config.yaml
head_dim: 64
norm_place: "pre"
attn_scale: 0.125
bias: "all"
tie_word_embeddings: false
init_std_qkv: 0.0217
init_std_down: 0.0
lr_mult_o: 0.707
beta1: 0.9
max_grad_norm: 1.0
warmup_steps: 200
schedule: "wsd"
decay_shape: "cos"
max_seq_len: 1024
dataset: "wikipedia_en"
MLP neurons of a small language model. Each row is named by its layer, matrix (up: input weights) and neuron, and shows model dimensions 144-239. Each number is 128 + 32 x the weight over its row's rms, rounded and kept within 0 to 255. Numbers have three digits each.
After each neuron's rows, "fires after" lists the tokens most often just before its 100 highest values on Wikipedia text that the model never trained on.

L5.up448:107164175105150065118141163160149141108127107068099153153158106079153166097065122064087108138146110168112125107150144100090104091128121128131097098077069135118115134142150092189161084171138150135134152149132116047055126122149105148049175095113132043091134115130128127151153154131206159120
fires after: "\n", "- ", "After ", "ref", "Ad"

L2.up1119:147088100082143129102102130187107162123154117153115122111089115084117109096159086115141129116124113171157141126078119099107131110206170164156095078109108106138101167114100117104108155099106173158115100116154155151111162159091148111088153170179179113099145179133150106119083122125121203127
fires after: "\n", "s", "S", "202", "|---|---|---|---"

L5.up413:147081153080154176118173217068126153140103128146112108108093129098071159059118133171107090191172141134156134155123155134129124181151149196092161119123227114123143045115098154161160158095104145089086113126126115098139107131140176135123104153132094141183151089109103100142098137145215107161
fires after: "|", ".", ")"

L7.up1256:099141147150134080080100126105118129144149148099158146102106133097117218120094146070127127121063114129090117126142126130081207107132146091158131104158107157141129147121090076091152147135172167168214109099109138096098181155122191186133099098092113126160156181076160165122187106139186111186
fires after: "\n", "- ", "According "

L2.up1191:140152179117134162141132147148125093145154095110181169177121132126089104044143092127106097141177151199171165124125134116130147134093108103111137123064139137092134080126110143093158135096176156130096170111081108092122166187122120105131139178135121174067109104170080150127068139158091078174
fires after: "\n", "ISBN "

L5.up1166:106116204168132114145116127107198140112107106044180156052114131163171063153163162128106084176139109141114108175168188134107166142106153161151133105084085134166123138160139122074144175078146137077088053133121086141164121077148112144156146097141128097126111118105141125090175107104146102111
fires after: ". ", "\n\n", ", "

L10.up389:116177136172167154113135117174024127110120125127127138099119125173122213082086099035151116129190125109176151120154081195106126099129138185124143199175175091130097085095113108148111143108121131155189147186121099088041149139138097115127127103116164127142143158088140129166156067095108086132
fires after: "| ", "\n", "|"

L5.up1167:127149113177095150162156163059119130171138159120214130164150100105121115120155141137134096098145127157124155120096116128158103103137079095090172102100101073084095120175099106140111129135140154111126128132055100147116138106146058103133105107092145139161104160058105177100154188147152190112
fires after: "n", "N", "y", "G", "E", "'"

L2.up871:159162102100092130094113121133065059147141129140119175089128125134155096147112099106137104179170098120174174126157093148120136182093123170143095154131115159141101152146098150138127081164088176150184187130155190163112153147145095110139104099086119207114130122136065094115156108072118103128
fires after: "C", "N", "P", "T", "D", "L"

L7.up95:169159143098200153111140120119150097119134116111127130072096119134093152055129075155113098100117130124174104137089109115078089129149123155062109167126147076166147131114094081172143109196084117097078155133094126078113117129131195125057108078135139140133103117134105126131063145140118162148
fires after: "|", ".", ")"

L8.up263:128133148135169157125145163117111081116095093102114067066169152204120119186118116135130164155134134155151117110106079135171108153142129156105142112152035130120122109106198100110155132136134133154169168103100149125155123121141157219086094089135092112101082105138103062113089192098155153143
fires after: "\n", "F", "fan", "f", "'"

L5.up808:119126103060171105109150109098122150069098157110139091086140124183107156114110141161154138154169080204180138108152126097128166123089155146114178119151067159108125058070143144077105112135090089101136099207118124111108095095085162172139135102137141151081116133123085121132155124075110086058
fires after: ", ", ". ", "According ", "\n\n", "\n"

L8.up650:134180140205184140092122115108071137138104073118099085093090137162108126134106086151092135164070161150144131072089116140134146138146150172153138119045108133142202156110141182125125104105123097105131084107156145098170155110072121190117107153149087169141152130166116115161115180109058146075
fires after: "| ", "\n", "(", "|"

L5.up21:148060170154137147160193144097183107117072128059137108125140187119164096127131172131147117181091058142089120156156149132161132151105151101111173065097150119172148180152169106098150198116150121109124107116137105150163114085101131114124122131162148111119097075058149122054133134135139117049
fires after: ". ", ", ", "Wh", "\n\n", "In"

L8.up277:106139164184159181135086211180090132099150050151145060148053186135133179155124133170096132113097127198100122107148172125093149180119103091148138053122114120111084111142135140129084101144083087070097121141148111190063081149102096143093112126190149143168162222043118118138132137100120110124
fires after: "6 ", "(", ".", "4 ", "5 ", "No"

L2.up595:144164143146092109157118114158094112119150154074057162147172109119173120042135149078121125104165106197134104122106166123132100088122155129100101160106093139163197155094093141138114144137158111139113114179155136112177093190139158122118138094108154101161136118132126233118185097154134148087
fires after: "=", ")"

L10.up1214:167221139102093169130156171058109136165083143119148112105122123082119152183116109129083116128105111136126157118187140118105115163122178148131123099212140108126190114141050175142166099158128098126143149127107174159191112172077119111126143105148140124084118127135185211149184101138053145167
fires after: "| ", "on ", "On ", "born ", "\n"

L7.up1251:105117119037171109139162133074121097188238104210161096079150084131115133102125143120133159113150193111110145130139134154110122117134088157104082109136124123088155174081169129118151148127045133165099082138127088080123112111113135108147104143132161144133139149197134133106131131151108139189
fires after: "|", ")", ".", "W"

L7.up475:179136114160057137134090123165101130109092157145121095111170126123133177103118131115177125215147120175148149096093138134158156127128140125139085153156056104170133115080103146173119141151092212131159127106074116076058111101113119145119116107160126143129116120172105158168113156087167153158
fires after: "al", "Al", "ib", "T", "a"

L2.up459:129087221148213110100175154072174155105125101159140071163168094112176190116092149155183110169130092155149142111118143150138139141078105139137107157115074103102108153096141159162171126140153096125126080128145120124080163152086097140129115099109145135088100080138112097102116189147114105058
fires after: "'", "and ", "that ", "Wh", "wh", "’"

L5.up869:129162098119114130129153116131128177160129103072099153154102107129106172117135111132110086170145077114186120060164134164200087123108114114127068081176169145150111164047114125160142125147117121141153130166117113117076103142108189128100098124140135126190123115151143074145112140210119112145
fires after: "|", ") ", "."

L5.up182:117172143144181132175127127209137070194119142101179097081193140119117157101108096159115087053135126160155191083148128170122090135149125143123116128142150151143107106094115124139175169156123113121161146153110165105170098083095138095061124125134147129099096085118128040082103127152101150139
fires after: ", ", "and ", "("

L2.up887:159091131166105093124103130150128073122135167103137176170054126125133123128152069163175189133120112177143076166168116095137103105164120155131087085122102172134101109146123149179126110159146128140127090094163169149152138110111141113090138161146105141042206118154199067112101103135129146131
fires after: "\n", "Ch", "In", "in", "|---|---|---|---", "Wel"

L9.up1044:169128123068170133111122132127126107126061136116169105109161187166209158097164107102141164157127125175163149132119195127135135061084122185131141094141119093126184104125123155152139114146135140156104143087153160141140093129098131144127105115137154128049106118117139124175182106125085138109
fires after: "F", "T", "P", "Sc", "p", "C"

L10.up1172:138156091124192104096154118115145107119121151124062158138147097177131063166088136163140144130107114135179123133146124138102152137136118140215106114131091137148124120139135123129108087127035114091139196125162086165106075094120182116147150116124145128102107107114169116137059227100107173094
fires after: ".", "c", "M", "V"

L8.up95:099117117130092093157129104164146107142156129116094133142120197136177125109137049128100138086087170118114123083127147141103094144142149114155046124169124113146148145157209136141148141089175125181120082104134127118178153133090109113094129146139147110128121114136136099128143102123121143071
fires after: ", ", "September ", "October ", "August "

L2.up1182:121198110129080115192134161114097113092174122071082181158131134089089135091121141131092104120187112152156140100149147119107147048169188131097097117102121115141174102091111113165132130122122072133126157198160144142198143160112101122161133102078185106178148140128107210144173117146188109160
fires after: "=", ")", "("

L8.up742:136101152147135109129155061113087102066128142118140144125089145125105105114141166121087131075094163157103183092126142151172156164116143110138107104156114155143152068117114129132146125125098145085157135144053157077139132141179207144078081148137156165115099107131155127105129124143123146135
fires after: ", ", "self", "co", "as ", " ", "is "

L5.up976:186127120064137120116148140183133164087095101126111066117133131139132091089139183128089128116124139171166084115077089175108098163098098164158106065140121143158108133153124158122097101151157103127106093083019083090111168162125086116125154113087113115076057084169081138128070110078099098162
fires after: "al", "v", "Al", "Abd", "d", "Mad"

L10.up513:123196156108148148144134133148127154130148104154060100113060120151127124118136089144185145119132095133205120111124155164126136182162198143115117127048155181088109086128157112128133106130109109128125096151116149083070125115116099132129164117149094099139101131141160116104126157182170111112
fires after: "| ", "; ", "("

L8.up118:119092105174103155166101172111120150074104171100127064133112140166068109119163093124099126127108102138128084085172114125185100170169119153143092149106062118131089194146043133177114158126122189092174147096094100142102157146121255142111190138119069128100109123092124132093114142095109147116
fires after: "T", "g", "C", "c", "G"

L10.up1243:152124126127122142117147138104129135090154175126132184165199098176099135114111155092100128121157106121136126152117116129122129126144111133132151209133136136167092091168130161130121109147113079159110011126080086129192111098162167117124120138106108066080161112077109129106182135143158127081
fires after: ". ", ", ", "Hann"

L9.up418:136179111134100175100102132110060153094134124179145150164143127125132055110137140108137125140150128082098152158105138081124072133071207119091112124167084208064140080142167106123108125147197101093136161163047150130127111103129152130153084052125114148091156124065107092098194162183128116090
fires after: "on ", "On ", "the "

L2.up995:024093171115118127142120119139137099186133178111157119126117171131095120112084084140116122075132063128109123158179167077143110091196111118117117119140122139181122113146105113135150140230067174089139168105111106122115114140143158061090139152113121138202089083104112108141163153098112146127
fires after: "F", "L", "T", "P", "C", "D"

L2.up478:154148218155146121164135108077092175084110131099120183059078061111105128154115160119116115161121130107115119128121124155138068133129113140162091099111105169129112067155100115136131124183149110140123111160079151100167169122103077135145174108145109143126131166127158119134149129098128069141
fires after: "| ", "(", "st", ".", "(−"

L2.up474:155149133115123130138136133158150110164064047076077186104132117141087102152135124171129156140119131118190158122178151122112164138124091043127125114136145122193165061119127098099151181135148121133140156138083147166133119077109178123107172097147115096134123174126178086140106175098134115117
fires after: ".", ". ", "\n\n", "In", ").", ")"

L5.up525:160138153137113115089146204093098119103105133156181066120110077096049093103133188153137088160142064167128144142089161175065115146132103098153127071121107125071098131159189127142129160098128129180145134156109124114109149142160113132148197097126161113150077116096097097142109136114064146130
fires after: ".", ",", "mar"

L5.up968:168195125115089135104165122153109156110137111085146105142154163115108138080148102216157124090070077096104134138127085159164121152160142089105135143172071109118112119196135096122161124098113108156161119143132000126157201098169108130169133077166088085196156163087115134093146128137133077119
fires after: ".", "y", "some "

L5.up178:126126187123137090096157108155127192184106109188073102133113183134155117064118111092109134103124057167130188119137127177063069104064076121097132118130132140128122135145115143098152167133100151095153115100109113113135140158135170162110163164145084131093150125136141189158153170138128130155
fires after: "| ", "; ", "("

L7.up1114:128163099094179121105154132070146135129088101186106139089151185179154158094154137136071149087150115125147073118115112103164097124142129201133061142127117166087129123143106166169089113161076188112080076084061079100066156063114220149087147130159099114124125120131060118169116197134121116123
fires after: ".", ")", "|", "a"

L2.up276:095141198125120154113138142140067175118092071125149136090117128122128142138156145112076102153143171129140202109154103118133141180122127157106122045165142156211151149077067123156095122140101121121157152144135138091109121188143123070159128132157177090104163187133069139143125093118126088177
fires after: "L", "V", "al", "v", "P"

L7.up683:172111134093152148115196156123061094153108116109083129161124142092187154066065119178121120086179067071105193145153130134125149126106166138147095118181119151111106116088116108154095110101173127128094130153136078089174111095131168120176136140176095115164121138107135145114065158172106128151
fires after: ".", ").", ")"

L5.up188:121153093145179130091171084157143127104157109076150145119170153103123174119049133138123100108160159150126188133173145152135147156070136140115115179080106169136171148125173147187104121101044072128088098073149157127149110094191123096074114089184162157096152080114186132063117120123136085133
fires after: ", ", "Man", "D", "Reg", "oli", "Cong"

L5.up187:154117139129152092106156104135120103138147185133101081160241113122119133133138121141101067118153098162190148116140156133112068133122141181074149116144143144185208125092137146142134076192131106142107157150101114091084132129136170097156104080114143120096083125175115108164129119129180151159
fires after: ", ", "one "

L5.up1264:112090096138141120113132155104130164144176112145146119098063140121124159098127151090143118119154170110193081146132120170145115176060167152102119129149108105137138155072139159153139171129039163115128069095115084102021125153122139107082137087188099064146149123120175124152100138134167155129
fires after: ".", ")", "|"

L9.up1095:160136131138106066150129130099134164163108043177080120114163110187124128079174177111093114152170144128166101188101129107104136198143080128119169171119134109161198109105088123127100136194116163133140074104127150139121141088079151101097136149218130071076091118084146137101156096161127126085
fires after: ", ", "The ", "\n", "\n\n", "the ", ". "

L9.up963:157125144182110102174090140126176159156124120088116144090113142155150180098109177163160104122170134102093159170162178168073121096160148156101200187152099147165178100085131171094105107115130112120068052137090081114084112098111166113083113090149131117153107146117089142085179109144145080122
fires after: ", ", "\n", ". ", "\n\n"

L5.up1215:143150215128088174109134123107139134098147118093139106135098154138137170127145089139150135174097058199102120139156174094102103156098164140095194139118196026131139147147184106110120154118107161089158107153101079129143095148130132097140132117096151178102105172129120100195074102092193098138
fires after: ". ", ", ", "\n\n", "\n"

L9.up593:125168126155116137165145124086120121145129103124192166131196109037146120087117124167108159106134174121140130109151118119107097118143134154149077124193103154159103081117157190144151146165149118222086071188171108156033133135101099130127113145114107135142126110087154125123108120102147091150
fires after: "in ", "\n\n", "of ", "In ", ": ", "the "

L9.up1053:113149155150082167142148161045106094151072073126163173136086157148133156109157071152159136140130177108161077111128122144141117165099131152121098080113116093107115120161155101139115159149195080139151132164139147143166156131134118189079121061106136139073084118170155030166140113109168149094
fires after: "-", "F"

L7.up849:116184138173119126121083147105099131171104155093194112115147105104081083108128164111071077045184151114130114126148152110108103127059122104126152126101215106217074072164211121129167119156116118153090133119071144132165084182157123148159129091157155144111074153140061148137114151161126126168
fires after: "\n", "|", "\n\n", "me"

L9.up1185:090080163147084111119135087074122136099122100120124187081170081109114106112171109154112112134075167098125111106139118160075127171106123164197149150138107094122122095115114110112184088147087212130157065121132152089127103105129178142092143143131175089117182160068120134084109155106116114107
fires after: "| ", "p", "Track ", "- ", "ep"

L8.up143:128106089141139174131147151094116104131130125141103119084200152092096109097095213138115097127125121188173147037102103111156100172175168141161138139118096129159162145198169083150122149094136061133136116128137129193119088116132205131201148108135139104102111142102125101134140113108038133124
fires after: ".", "om", "M", "em", "E", "T"

L7.up813:149175139108140181144162108085095132087120098181137133082148179078157127170147114132112113085078136118086159082085157195111123181122128111105127184134141127098139079062152162121128135150134087174136164101111126153149101170110138186115151099127101183132112105094163107118071106093118104071
fires after: "-", "Kil", "–", "ap", "0 ", "op"

L8.up610:145115117128127144135155101157121144131127150115146050084105118133150147141060115100094132166132129154156072138101141185081085079143134108128131193133142106181145117091133185137169196096106170059120094151157080104107145116088137146110146131184109131137110180151175188148220131130112077143
fires after: "| ", "(", "born "

L7.up789:128161230120166195124077144120139125129172186117182172157108133157173116094148152131098131136139164078165108146129085134126076091130108118150143063117153148091146096109130118150147101132147090098126140159143100120049124113190142130095145107143110156123130100078135123128065125115081135133
fires after: ".", "|", ")", ")."

L10.up895:153136160111131127154178109190124124161120154130122106085147084109086131149140098146133127100174121131094116131115159058079187115151110142123162117112141102142176136106122166173158110161152101106177178186061096147123121117133092142129161105110169104107097085123117120168086141207068125147
fires after: "| ", "1 ", "/ "

L9.up979:127098079162094156158132141174125086067108111129174146125175135087138070087217143111091119132156117093109130096105109079083143123162153165161144102077137109064149130131096080161117155112154173123100089112190117107150125128138180147140102072148099192142114124159123122148104158124152148140
fires after: "U", "United ", "S", "1", "Th", "World "

L5.up642:140147108112206145155141138046157100097127120074188162132048154147073106124099131138131061082147126114130092132091121108213126083198130169177113164101178134129125169101168119204130103136202093059169135127114130138117133126097157134088129091158082174109059110132121148198082137129131104164
fires after: ".", "|", ")", ";", ")."

L8.up227:220163123159108103111107150209115120135081144093152085154119105158136176160107157064133157114122113081122159150173116104163127094136150103118121116158108133126106119116117157113166107111057172160110124152105123150095095100086152134195190128130076113140118095160147059153163125109151129145
fires after: "1", "2", "3", "0", "4", "5"

L5.up497:065137158138144143171084103178094158136102070168108065098094124170078169122031078115111130093129137141116107099148122091107133124093165091087158182119135102103160125143139136083082097132136111131171086136129128172136146117180145120120124167160078175104159130130162135101137133125161125103
fires after: "in ", "on ", "at "

L9.up1178:144118137156046161161120140165136158135131122150130087076109106113175149184151125154092128161100068158138072140101104136136076136130135124104209149138128176107096165086187159120168107141186132078075099155087114093096102139119077190155142142141085102090087121104142109104134128153116091160
fires after: "| ", "F", "0", "ul", "; ", "1"

L8.up1268:137174172129147182076131103189109075115165157093085084099114094137140148102109111121117161093139095106115102079150163132146152168146080129119145112110145171175098094079143144148135084185136106129108227103138093146061095127108158190124093128134133100163114091130115125107097149099136123157
fires after: "1", "| ", "0", "(", "0 "

L5.up489:142165146117190120094145168127135183093136093090164184133164119123161068130140169113144081133114111146081164110124116132153148161147072077082106141153142121124166105152151160131149083132171181131153125117094135133090104154105121073173120133156170177114108127150086129167199161082076191100
fires after: "H", "D", "h", "eg", "sh", "runn"

L7.up496:088102080081072117163179098105119184178102102108143107057172084170131137136151117110170140186136129118118163131114088147125077133061186129088155102170079150186145117131136084147134106132186136118120101082162126118107039095139111134142148193080091117153103111117128149103112114130078073091
fires after: "| ", "("

L10.up292:105097234121113120093135143122100158138103054150114162101151139130097109108144091071139142122111201173082146113103117090101155094120160231157116128119177147113153160091122029128127183113124101149117100096106100144095078119110133201110066162140136151191150139183155104119125172156126180101
fires after: "'", "\n", "in ", "’"

L5.up427:103162151158163127154114124109143121136134168168141130055068116156088157090113119114059096191105116133177150116154119124142068101120117192142141126141116128163080050147153068163164122137120143165203162083142074136110074180078190149118138185211113168136062140062149105151070158158135046177
fires after: "|", ".", ")", "W"

L7.up797:065065072128098092238149076115053154126084091166183111155153172160071110053143101173215102120096115115097138064110163160107120158096141127087120152142128120158110138160072113136111134128107143092151111146117157161128115122106154069124141127160090107086181132125110168103113143143113098103
fires after: "| ", "3 ", "4 ", "one ", "6 ", "5 "

L8.up782:085165142094152125179138154124121128136201118111055046148165108111084116175163111149127124095201116117126145147134170132150124147138160149078099139148083138148173176140169141120136127052202155087133136092108152196129073140124157118176136176196133096089105066078112093092108145135094099079
fires after: "| ", "; ", "^{"

L7.up288:111164122113195152117144145104152138133162130134121114100160158172087121201083139156094124097121163155131131091125105107125172160102174150175133132144099127077086087168162129108091133111131175134113099168145078106131086156090182144150128058136091055166145155041144067119123146107097143174
fires after: ".", "52", "48", "61"

L7.up1107:162210143110140122045100112119112071207137092068144143077125182059061139101187108155131097099108132064094171133083153148112116083194154103153174158150133184175114165108121070084150193092150091094115129120092148169178128104122159138172157128145187136132168164067099148105113104140114156148
fires after: "==", "=", "–", ".", "==="

L7.up285:141173151143161230173179116130142145139107157184136104136075134131160112070148120158068138122116092170111078071108131121118150161133167139153114061115113144051135106111129166187120131114083144096106078139092133136135130132133167146100122129167099099106106130119162145156137127119127125184
fires after: "|", "."

L5.up688:076126111108177176148124180158170093094118160164118098119119121134174218151152175122096087123126152178083136115112058156108120149136133099065079112087159121064078171090085171161100102177083148127118116123134125114136150164152131138068099144108063179059119117117131117176114141121131113170
fires after: "/", "J", ".", "S", "G", "Z"

L5.up927:089196083124116083076151117136069119113116075096139154102155131117141169113152155103082138185174107097107118094113118129106111170134127103168146154062083167154133099079132136124147122108118132072157123079160168163136083139176182178077139146111177065174157096138117135171180174133180115117
fires after: "\n", "self", "long", "so", "high"

L9.up950:141118125141110179106134172132129160129107069133103098155115104139113163109151134137075070099113200123118167115157144109156133165103140153081151176110096128131115159153164072077192107122167054085042160124110116157138101152141126061098175126062147131137136140139119169128074126149119157114
fires after: "on ", "On ", "0", ".", "7", "b"

L2.up79:135122102165089165118128092099153135173134035125147127118141120152082076102117128125145179105103118079199170185147132149135130147170134133146114081107176143128108145139124073130160139133154177129163130114093139132136149142160149100080106182118086111070118137158180102098147145064065112140
fires after: "In", "in", "F", "v", "en", "fre"

L5.up90:163173148093080129166151113126117158133172132101071111157119121124159124165132198117174138138150140148143101096093171073091147186150156082114143163111130122185105095139084129153129196170140144103086088104105103099148112136081116087139108129144124158098054137126069126114057152062103081122
fires after: "Al", "al", "Mad"

L7.up627:157121092164114113138149119151163106177084147122091082127125056112126146157107154148096139085053141148171125111137112079157143119150165147078158185191138149135176085164159083138128101114142119163105156163134102111137134134186227090152121114096103166106154143060189097115122130114091121167
fires after: "202", "201", "200", "198", "194"

L10.up449:055149163165198128192074128177164153162099138175122082099202131149114164152138126198075164081146164115146114119185101087135092121119143191156080169082113088105133106154153168081114146111162086119118128109104064144182123163142069143104144027082121095127117179156130113122201118195124104117
fires after: "(", "on ", "born ", " ", "– ", "On "

L5.up1172:108093103162154106095166108144119127153138091159098131161113141171097057121187117214087128091095130075118100165128126162132191182078102153130156159125135072139109119133158079166066082148109126105101175137102121170117110152145108121149155167133159147173177094154149172130118109115069076118
fires after: ".", "Mad", "R", "all", "ol"

L2.up1049:080125145141111135104092115081112098097115167144168199106133155150095115154123138196161132197172116139126130173089120136116155110101133169130165111101070153139139100170081096180098116108107145115101102097104150129173064232108096108091121130099090174098032198089178137102115108141086078201
fires after: "L", "l"

L2.up1238:155185136185168111133103084083163143063149100151124112148116136139093144108111131121096134133153122114152162111212100138136135188110126101083148153072107153145149143141147132184085144112165065071126104095133144159096125073128184181121150152136112147070107126049169126132126078124101110131
fires after: "\n", "\n\n"

L8.up519:140142146143120172108113138158096120118159067147156129157164119092118087144144181174089133113113130152144085118111150160128135141128159092110159139226167087122093071124134174104166176169180149135146140120077131124104080091083116165139144084122104102100137111165156108126150141084163133188
fires after: "in ", "Th", "13 ", "14 ", "In ", "Ar"

L7.up256:133128119148152108139195109105128116128096088114161138156118108129200128068163126093141101159163102111157102143113132086126115202135179090138144133103140119097139089143172127193115161193101117110087092082141101140103126127100108115124101131136125146129137172093192167154186177154131085158
fires after: "| ", "; ", "(", "- ", "the "

L5.up540:076171161119156116112177146120175094143137145173111076191145140140142109082113116159099148142144154134182139101116133061118080182068180078151075139179154078138130143118106142154117067166152149135102159108168149155089142201100128149102118159150081204088135173089187129119164156043123171147
fires after: "T", "S", "é", "t", "\n", "L"

L2.up403:145126141143146116148171118164119087203172130120195116095137128097119159148164166158097072078092137092095072143099138111118161097115127120192125155151165127131176091115141075069120158217139158123073163099109070133126079142132133116097139111138139052138150171173155077139143117104115175101
fires after: ". ", "Best ", "Ann", "==", "mar", "W"

L8.up1273:130087182122186130138193139096073158118123104131115056108117106080122076150163131162155126154136115130160095112139088132153132177104104110165126094141106127125067105137144092099092163114105153094130082173121121153097162108116104140077143159094122165129123107135139068123099136170069094152
fires after: ".", "-", "| ", "al"

L8.up787:162120082129136145139122141150118110104098108102143109122138089087168137132161117217140157119081129092156080087144179059148142140064109124146066144179096164098146183131149172131143190113149136111114143104138127052101132135147139100106146169140084164111155123106118084104094133056184121167
fires after: "200", "202", "197", "0", "192", "201"

L7.up655:086165092139088144112090079121154131156103158141142078070120129141136049144151114042147112153119092150141123124154136123099159155177183106087138098178144155145096127130147093150161186146119192091183092136109138161143163076129146122174158100154106120170143146149118143121196194117184141152
fires after: "2", "1", "an", "4", "Men", "U"

L7.up922:160142147075129121149117145144142110112160153182160191102105122120129118119214171101124116102185136106108131180117159107176096083128087122145057090048114165163138149127085160181135118134155160098109116128098112092084102107141159115131145152144111161085102196105098133163139113099108167107
fires after: "|", ")", "."

L9.up856:140119112123074089176082076205117106108147127132146081132095110133119110161143150124109135106164066180202165112154100120137100120063149134098095167161153160119107087032142171119141117158171090127147152073151127110148101135122096162129111141104116141132149131133106088193149110094144074205
fires after: "| ", "; ", "0", "1", ", ", "2"

L5.up105:124094121131144109099099099158148121102109080124101110195093134107113108074147173177070112118118169154111171131152106082176126165136108100129086132106140073082139125210202092162179091060163169137113151089131113056082132150130120127123050133130142105111123084138117065136150154133108083174
fires after: "F", "H", "Y", "U", "We", "S"

L7.up1207:141148133094176131087131116120134154157126130167137117072118149180101140062142156100122149115117145124136081123132141156142139165107138128143090131167066133131155105126149149181091078151102119148092132069155144156140121144150212135084140168120101086129138121135099125176076206088154089138
fires after: ".", ")", ")."

L2.up576:116167095113095105211091113123105115041119168178175156060138126119091138157125093112134111147154075077120092184071140141061112175137098102143155146157137151123145095151093109105174064079082178153124077095111072128152119133062144090140133126088103130136154112104156055175197130167077149102
fires after: "0", "2", "4", "6"

L9.up853:163116128102113175183198092097093065136062127143139089083170142092109127135138157139109123116144123101172172145170130125132078176104146085179192166137202157157109130113091118123116118108139094138161130173166092119086149135078094178060099080076125154124122133148164108147196109129160147109
fires after: "on ", "On ", ":", "–"

L5.up274:114113155153169156055098124102160075088123091142101097164156128184127172112132125112140121119138135168129131124069108133108151128144174185125144131167099117109175177118124143146179137105241202116119086061162155168139109083125058122132076110168132184186151075140115136131151166134079088145
fires after: "| ", ": ", "; "

L9.up765:143139100179101100186119133136133218158115095111127106056127112110115126072123101140125135106144057113142172195163122148097063153071148064121181103172156154124156112152126122143127102073119162151170143151127065144086076120170113153124128090118145192103092147122107112123183141175202096144
fires after: "on ", "On ", "the "